{
  "n_layer": 19,
  "d_model": 160,
  "n_head": 4,
  "n_kv_head": 4,
  "head_dim": 32,
  "d_mlp": 320,
  "vocab_size": 689,
  "activation": "swiglu",
  "norm": "rmsnorm",
  "norm_place": "pre",
  "norm_eps": 1e-05,
  "positions": "learned+rope",
  "rope_base": 10000.0,
  "rope_fraction": 1.0,
  "qk_norm": false,
  "attn_scale": 0.177,
  "bias": "none",
  "tie_embeddings": false,
  "parallel_block": false,
  "init": "uniform",
  "init_std_qkv": 0.0296,
  "init_std_o": 0.0,
  "init_std_up": 0.0296,
  "init_std_down": 0.0,
  "optimizer": "muon_variant",
  "lr": 0.00658,
  "beta1": 0.9,
  "weight_decay": 0.035,
  "lr_head": 0.00465,
  "grad_clip": 1.0,
  "warmup_steps": 200,
  "schedule": "wsd",
  "decay_fraction": 0.794,
  "decay_shape": "pow",
  "final_lr_fraction": 0.05,
  "batch_tokens": 16384,
  "seq_len": 768,
  "doc_mask": true,
  "train_tokens": 146100000,
  "steps": 8918,
  "dataset": "wikipedia_en"
}
MLP neurons of a small language model. Each row is named by its layer, matrix (gate and up: input weights; down: output weights) and neuron, and shows model dimensions 48-111. Each number is 50 + 15 x the weight over its row's rms, rounded and kept within 0 to 99. A neuron's up and down rows have the sign that makes its largest values positive.
After each neuron's rows, "fires in" lists the words (lower case) most often at its 100 highest values on Wikipedia text that the model never trained on; "fires before" lists the tokens most often just after its 100 highest values on Wikipedia text that the model never trained on. A number after a token or word is its count.

L9.gate100:32 67 50 54 42 73 64 68 39 61 48 63 83 61 43 52 53 60 51 33 42 54 51 42 50 56 38 40 57 39 67 46 38 55 46 28 33 57 41 37 62 45 39 38 44 58 62 70 78 62 61 54 48 33 39 41 60 61 40 23 35 57 73 50
L9.up100:50 43 29 45 64 82 36 46 41 59 64 26 76 35 53 41 58 34 52 90 58 36 53 32 64 48 45 73 39 39 48 44 40 33 52 59 34 54 39 48 42 47 39 76 49 56 53 72 32 66 42 43 58 34 79 36 61 96 59 75 38 30 42 41
L9.down100:75 60 40 36 72 47 50 68 26 54 49 50 45 66 32 54 47 64 45 57 62 26 37 45 69 44 27 63 39 66 70 80 68 72 77 46 54 11 39 67 39 59 42 43 51 54 80 47 47 52 41 60 42 67 61 63 26 45 51 63 50 41 73 79
fires in: "for" 17, "north" 15, "force" 8, "forbes" 7, "source" 4, "northwestern" 4
fires before: "th" 21, "ce" 12, "b" 8, "w" 5, "her" 4

L8.gate154:84 28 69 77 36 36 32 49 36 37 49 46 51 48 49 64 56 80 38 73 78 49 38 39 40 49 34 56 49 42 42 29 39 70 66 69 52 50 28 54 70 25 43 61 43 40 39 49 46 63 41 43 57 40 54 74 73 61 48 69 43 66 56 39
L8.up154:22 10 67 82 55 36 27 53 41 51 42 53 39 51 38 83 53 48 48 54 40 46 52 34 45 60 37 64 55 26 40 40 68 58 55 39 46 80 49 48 63 31 55 43 34 65 52 52 43 46 39 54 78 27 52 60 44 40 38 43 34 34 53 32
L8.down154:60 44 72 39 73 50 62 57 67 73 67 46 54 40 55 66 51 48 66 67 69 32 55 35 43 66 57 45 42 47 56 55 25 37 32 44 78 41 55 41 33 77 54 48 24 46 39 37 50 54 56 56 51 70 69 60 76 42 28 72 73 80 49 44
fires in: "league" 30, "february" 13, "event" 8, "fort" 7, "committee" 6, "eventually" 5
fires before: "ue" 30, "ru" 13, "ual" 7, "te" 6

L14.gate268:24 46 63 48 44 27 27 60 39 57 16 58 67 62 47 48 75 28 58 39 91 47 49 53 57 52 49 39 60 68 86 41 40 50 59 41 36 13 52 50 64 42 61 41 31 60 51 55 73 45 49 66 30 22 40 58 39 68 49 47 58 32 50 54
L14.up268:65 64 54 42 47 30 29 76 63 60 18 45 61 72 52 67 64 30 32 29 31 50 70 27 36 65 37 53 64 41 52 58 32 27 77 41 52 41 47 49 61 27 47 51 58 47 42 49 46 36 32 54 88 51 46 50 58 38 61 61 48 50 73 35
L14.down268:57 50 60 36 46 54 32 42 86 56 61 70 65 71 37 53 31 63 43 40 51 36 28 37 61 68 39 43 34 48 55 75 32 52 42 61 67 56 63 53 49 34 39 65 83 30 56 60 41 36 54 33 35 55 32 43 39 25 70 77 49 40 58 38
fires in: "part" 24, "party" 16, "particular" 6, "parts" 6, "partner" 4
fires before: "y" 20, "ic" 19, " of" 17, "n" 11, "s" 8

L16.gate210:56 51 63 54 29 37 57 60 41 51 59 46 55 25 39 37 57 44 37 97 44 18 39 39 37 61 42 43 56 35 39 68 25 68 65 41 64 34 55 59 19 55 56 51 58 41 62 51 72 59 49 12 51 57 41 54 26 53 57 32 49 75 66 34
L16.up210:50 47 47 69 25 38 56 78 69 43 24 49 74 46 48 53 65 53 66 56 46 45 65 62 21 64 37 38 34 26 38 63 72 47 79 44 57 29 64 52 52 50 39 65 71 47 72 52 89 55 64 45 69 30 41 35 53 46 45 26 42 72 34 33
L16.down210:39 29 41 33 49 57 15 63 51 54 47 28 53 37 46 61 60 69 80 14 58 47 73 17 26 28 49 59 29 27 40 51 47 59 88 43 47 37 42 74 63 41 20 54 63 48 74 26 37 38 77 42 40 77 53 46 41 26 61 45 31 45 45 23
fires in: "between" 40, "family" 12, "massachusetts" 6, "featured" 4, "feet" 4
fires before: "en" 40, "y" 14, "et" 10, "at" 7

L6.gate244:61 35 53 35 49 37 30 67 34 40 38 38 76 90 31 55 52 32 16 59 54 68 51 45 38 51 73 76 52 60 62 66 54 33 40 57 58 69 24 48 45 48 51 51 47 54 47 51 46 35 43 41 52 62 33 28 74 60 56 42 34 40 68 51
L6.up244:38 61 60 46 49 40 32 40 62 33 53 61 74 70 78 62 26 44 31 91 58 65 41 71 58 60 53 68 54 56 51 78 53 36 79 80 28 32 42 43 31 49 40 40 28 57 54 78 62 35 45 38 34 36 37 49 79 33 59 62 43 72 65 48
L6.down244:82 54 69 30 63 65 18 60 18 47 26 76 48 50 47 41 51 43 46 51 68 32 55 48 35 75 47 48 51 63 40 53 67 22 57 36 42 33 25 66 42 54 46 90 66 41 70 60 30 28 36 65 28 45 52 52 51 35 39 64 30 29 39 33
fires in: "work" 15, "works" 14, "worked" 13, "working" 10, "artist" 4
fires before: "s" 24, "ed" 13, "ing" 10, "." 6, "ist" 6, "er" 4

L4.gate158:76 38 59 49 40 39 41 72 49 62 47 51 50 55 45 95 45 56 45 50 54 46 52 49 42 48 40 29 54 43 75 24 41 42 62 43 82 34 49 52 39 75 57 52 70 52 64 49 59 29 61 23 47 39 26 67 45 54 46 41 03 33 44 19
L4.up158:53 44 74 45 56 32 51 66 45 68 37 42 28 41 62 76 49 63 63 66 81 45 42 65 37 40 49 50 50 56 68 48 38 42 66 60 40 50 54 48 40 46 36 60 47 43 46 60 68 41 34 55 37 78 46 64 61 50 63 65 35 35 55 43
L4.down158:43 54 83 55 79 49 28 59 42 81 36 27 50 29 43 82 58 43 56 57 67 44 45 61 63 40 60 61 61 46 59 37 24 44 47 40 39 58 42 69 53 59 48 55 37 21 78 46 44 52 32 69 46 74 52 75 43 57 51 69 25 53 69 47
fires in: "played" 15, "player" 10, "platform" 7, "playing" 7, "place" 6, "joined" 6
fires before: "ed" 16, "er" 10, "at" 9, "ac" 9, "oin" 9, "ing" 7

L6.gate133:16 57 70 57 42 47 38 51 80 49 75 59 50 50 31 39 54 47 43 33 67 54 85 49 68 48 49 51 30 53 67 54 74 25 95 60 57 42 44 60 45 73 58 53 48 56 52 39 67 52 31 42 41 42 68 27 32 61 57 63 54 51 47 80
L6.up133:55 25 22 40 43 79 35 56 39 57 28 63 34 55 43 20 33 55 65 38 56 58 32 47 69 50 69 46 56 39 52 68 70 46 46 30 51 35 61 48 60 62 59 27 33 58 21 51 67 47 41 37 30 35 31 45 61 45 51 63 50 59 10 65
L6.down133:40 61 50 75 43 42 61 18 81 26 42 21 51 41 55 63 64 60 43 44 50 39 78 68 61 47 42 64 36 39 62 63 42 66 45 52 57 64 34 64 42 52 27 64 68 57 34 53 67 55 36 37 45 64 52 51 34 59 47 18 54 41 73 07
fires in: "him" 24, "himself" 7, "half" 6, "house" 6, "horse" 4, "hours" 4
fires before: "se" 15, "s" 14, "p" 10, "f" 7, " to" 6, "," 5

L3.gate247:68 59 55 33 42 55 33 68 38 63 19 54 60 35 43 61 29 35 54 54 48 54 41 45 23 49 42 30 66 39 50 60 23 45 56 57 39 76 29 49 46 83 56 00 49 39 63 38 52 46 64 51 62 57 55 52 43 67 54 27 54 26 58 59
L3.up247:92 64 46 72 52 46 41 81 59 49 50 52 44 52 18 33 50 45 39 36 65 37 38 42 47 34 44 35 59 43 35 38 40 30 51 55 20 59 60 51 51 64 31 13 28 31 78 48 68 48 38 45 57 24 52 52 58 52 74 30 56 54 42 23
L3.down247:74 75 37 39 55 47 54 92 39 54 42 70 69 54 34 56 45 55 57 62 55 67 61 38 43 35 35 46 77 42 54 68 26 69 38 54 21 69 49 66 62 80 56 27 49 39 66 25 51 46 37 59 63 47 43 31 62 80 57 16 23 35 42 12
fires in: "career" 27, "played" 20, "player" 12, "play" 9, "playing" 8, "players" 8
fires before: "ed" 20, "er" 12, "ing" 8, "ers" 8, "==" 7, "s" 6

L4.gate237:20 56 37 70 68 54 78 64 44 66 45 63 38 41 56 35 47 42 50 47 56 24 76 66 69 61 57 55 42 51 15 48 51 52 52 60 46 52 64 57 77 42 54 40 21 70 33 33 61 45 53 39 24 74 54 23 28 65 35 36 53 65 40 23
L4.up237:41 75 46 39 46 46 46 60 48 64 60 52 39 57 47 43 49 47 49 57 45 60 44 43 31 50 17 42 51 21 48 24 62 36 46 59 53 36 71 73 39 52 50 63 32 16 64 25 39 46 42 43 59 24 65 64 55 64 66 42 47 23 55 45
L4.down237:25 46 33 57 58 46 58 56 56 34 38 55 63 34 72 67 53 45 45 37 37 22 66 59 91 59 44 74 29 64 21 23 40 57 73 41 45 32 50 56 35 53 47 34 29 76 45 54 35 57 51 51 44 73 63 39 47 51 56 59 30 45 29 30
fires in: "season" 24, "several" 12, "appointed" 6, "appearance" 5, "seven" 5
fires before: "as" 24, "ear" 14, "ver" 12, "e" 7, "at" 6, "oin" 6

L4.gate155:23 41 53 26 37 61 28 55 58 49 22 49 50 57 45 51 69 67 49 53 84 52 40 64 20 35 52 40 71 32 55 73 43 81 43 34 61 33 84 50 58 66 57 47 67 63 35 35 70 65 79 45 49 61 40 40 42 59 33 56 64 42 51 35
L4.up155:54 59 58 21 47 67 43 57 58 52 29 49 44 59 54 42 77 57 42 39 89 66 37 72 57 38 35 54 59 48 53 60 49 82 15 36 64 31 78 40 67 42 61 43 73 69 65 44 78 57 68 55 40 65 41 31 58 64 35 46 67 59 38 33
L4.down155:47 83 39 33 54 43 24 72 45 48 24 27 54 68 43 71 76 40 76 59 71 66 40 55 62 26 46 43 69 58 58 41 32 53 54 35 44 48 56 49 60 61 65 62 48 59 44 57 62 51 72 54 37 59 33 29 54 32 56 48 46 41 54 66
fires in: "part" 27, "party" 16, "particular" 6, "parts" 6, "partner" 5
fires before: "ic" 22, " of" 19, "y" 16, "n" 12, "s" 6

L5.gate233:48 46 56 62 43 52 18 29 39 82 49 45 66 25 22 59 45 63 62 41 76 23 54 40 43 51 28 99 72 62 63 77 70 56 52 49 48 45 46 69 66 43 52 40 58 45 45 52 59 48 48 23 56 34 41 40 52 54 46 28 52 46 19 62
L5.up233:31 32 32 52 57 77 16 28 46 73 49 37 41 37 33 60 62 34 32 37 61 36 30 32 39 89 31 82 59 71 44 73 70 51 34 41 60 43 19 46 56 44 52 27 78 63 62 48 62 19 35 29 46 66 22 51 26 53 45 32 48 72 36 63
L5.down233:50 61 65 64 69 47 62 79 53 43 59 47 43 64 48 28 59 76 62 54 23 48 67 76 78 25 42 31 42 59 40 49 50 69 64 50 43 57 60 55 42 51 50 72 42 47 59 70 27 51 67 70 40 40 58 44 45 43 59 69 64 23 45 42
fires in: "april" 21, "2" 13, "group" 10, "3" 9, "project" 5
fires before: "il" 21, ";" 17, "ect" 5, "1" 5, " |" 4, "4" 4

L8.gate235:58 47 44 57 36 85 36 47 65 73 33 32 65 52 20 59 56 52 55 35 61 48 24 28 70 55 56 41 38 48 40 23 53 33 75 22 46 46 74 63 59 20 43 47 39 61 53 36 72 46 44 41 26 46 37 47 66 54 32 47 68 61 36 62
L8.up235:32 62 58 27 49 53 45 26 45 64 53 29 43 59 10 41 31 71 43 68 36 37 42 37 32 40 41 37 30 59 47 33 36 47 71 36 66 31 57 46 27 53 69 35 24 69 55 50 58 61 80 52 24 46 53 42 56 46 35 53 74 56 66 63
L8.down235:24 62 48 25 47 49 48 56 49 41 46 64 59 62 36 76 51 49 72 68 81 74 62 22 52 68 33 54 17 41 15 18 14 45 51 60 38 55 36 31 71 46 28 55 69 60 40 75 53 39 53 47 34 46 47 37 34 33 31 45 73 41 48 27
fires in: "part" 16, "member" 15, "president" 10, "party" 6, "particular" 6, "year" 5
fires before: " of" 28, "ic" 17, "n" 11, " |" 8, "y" 6, "s" 4

L9.gate52:47 46 46 57 40 72 46 46 73 50 35 57 60 43 42 81 48 52 45 45 47 32 21 60 32 48 55 55 68 47 38 65 53 60 63 62 43 68 27 40 34 34 17 69 47 29 74 43 43 44 44 54 35 65 36 44 45 56 51 49 28 61 47 50
L9.up52:45 69 30 61 27 52 51 53 76 84 53 23 34 55 30 34 65 49 35 34 41 53 51 49 37 70 32 56 65 33 38 31 76 45 42 48 49 52 59 40 49 67 44 25 41 44 37 23 68 70 54 35 33 55 26 59 64 60 55 50 27 15 32 82
L9.down52:53 40 54 47 60 58 59 50 32 61 40 44 38 48 52 47 59 54 60 21 48 48 54 65 44 43 43 43 68 70 47 46 51 53 43 54 38 50 68 45 56 68 39 48 78 38 52 52 44 19 34 62 17 75 40 32 41 54 52 62 10 77 64 17
fires in: "season" 22, "several" 9, "josé" 6, "subsequently" 5, "seven" 5, "see" 4
fires before: "as" 23, "qu" 10, "ver" 9, "e" 7, "é" 6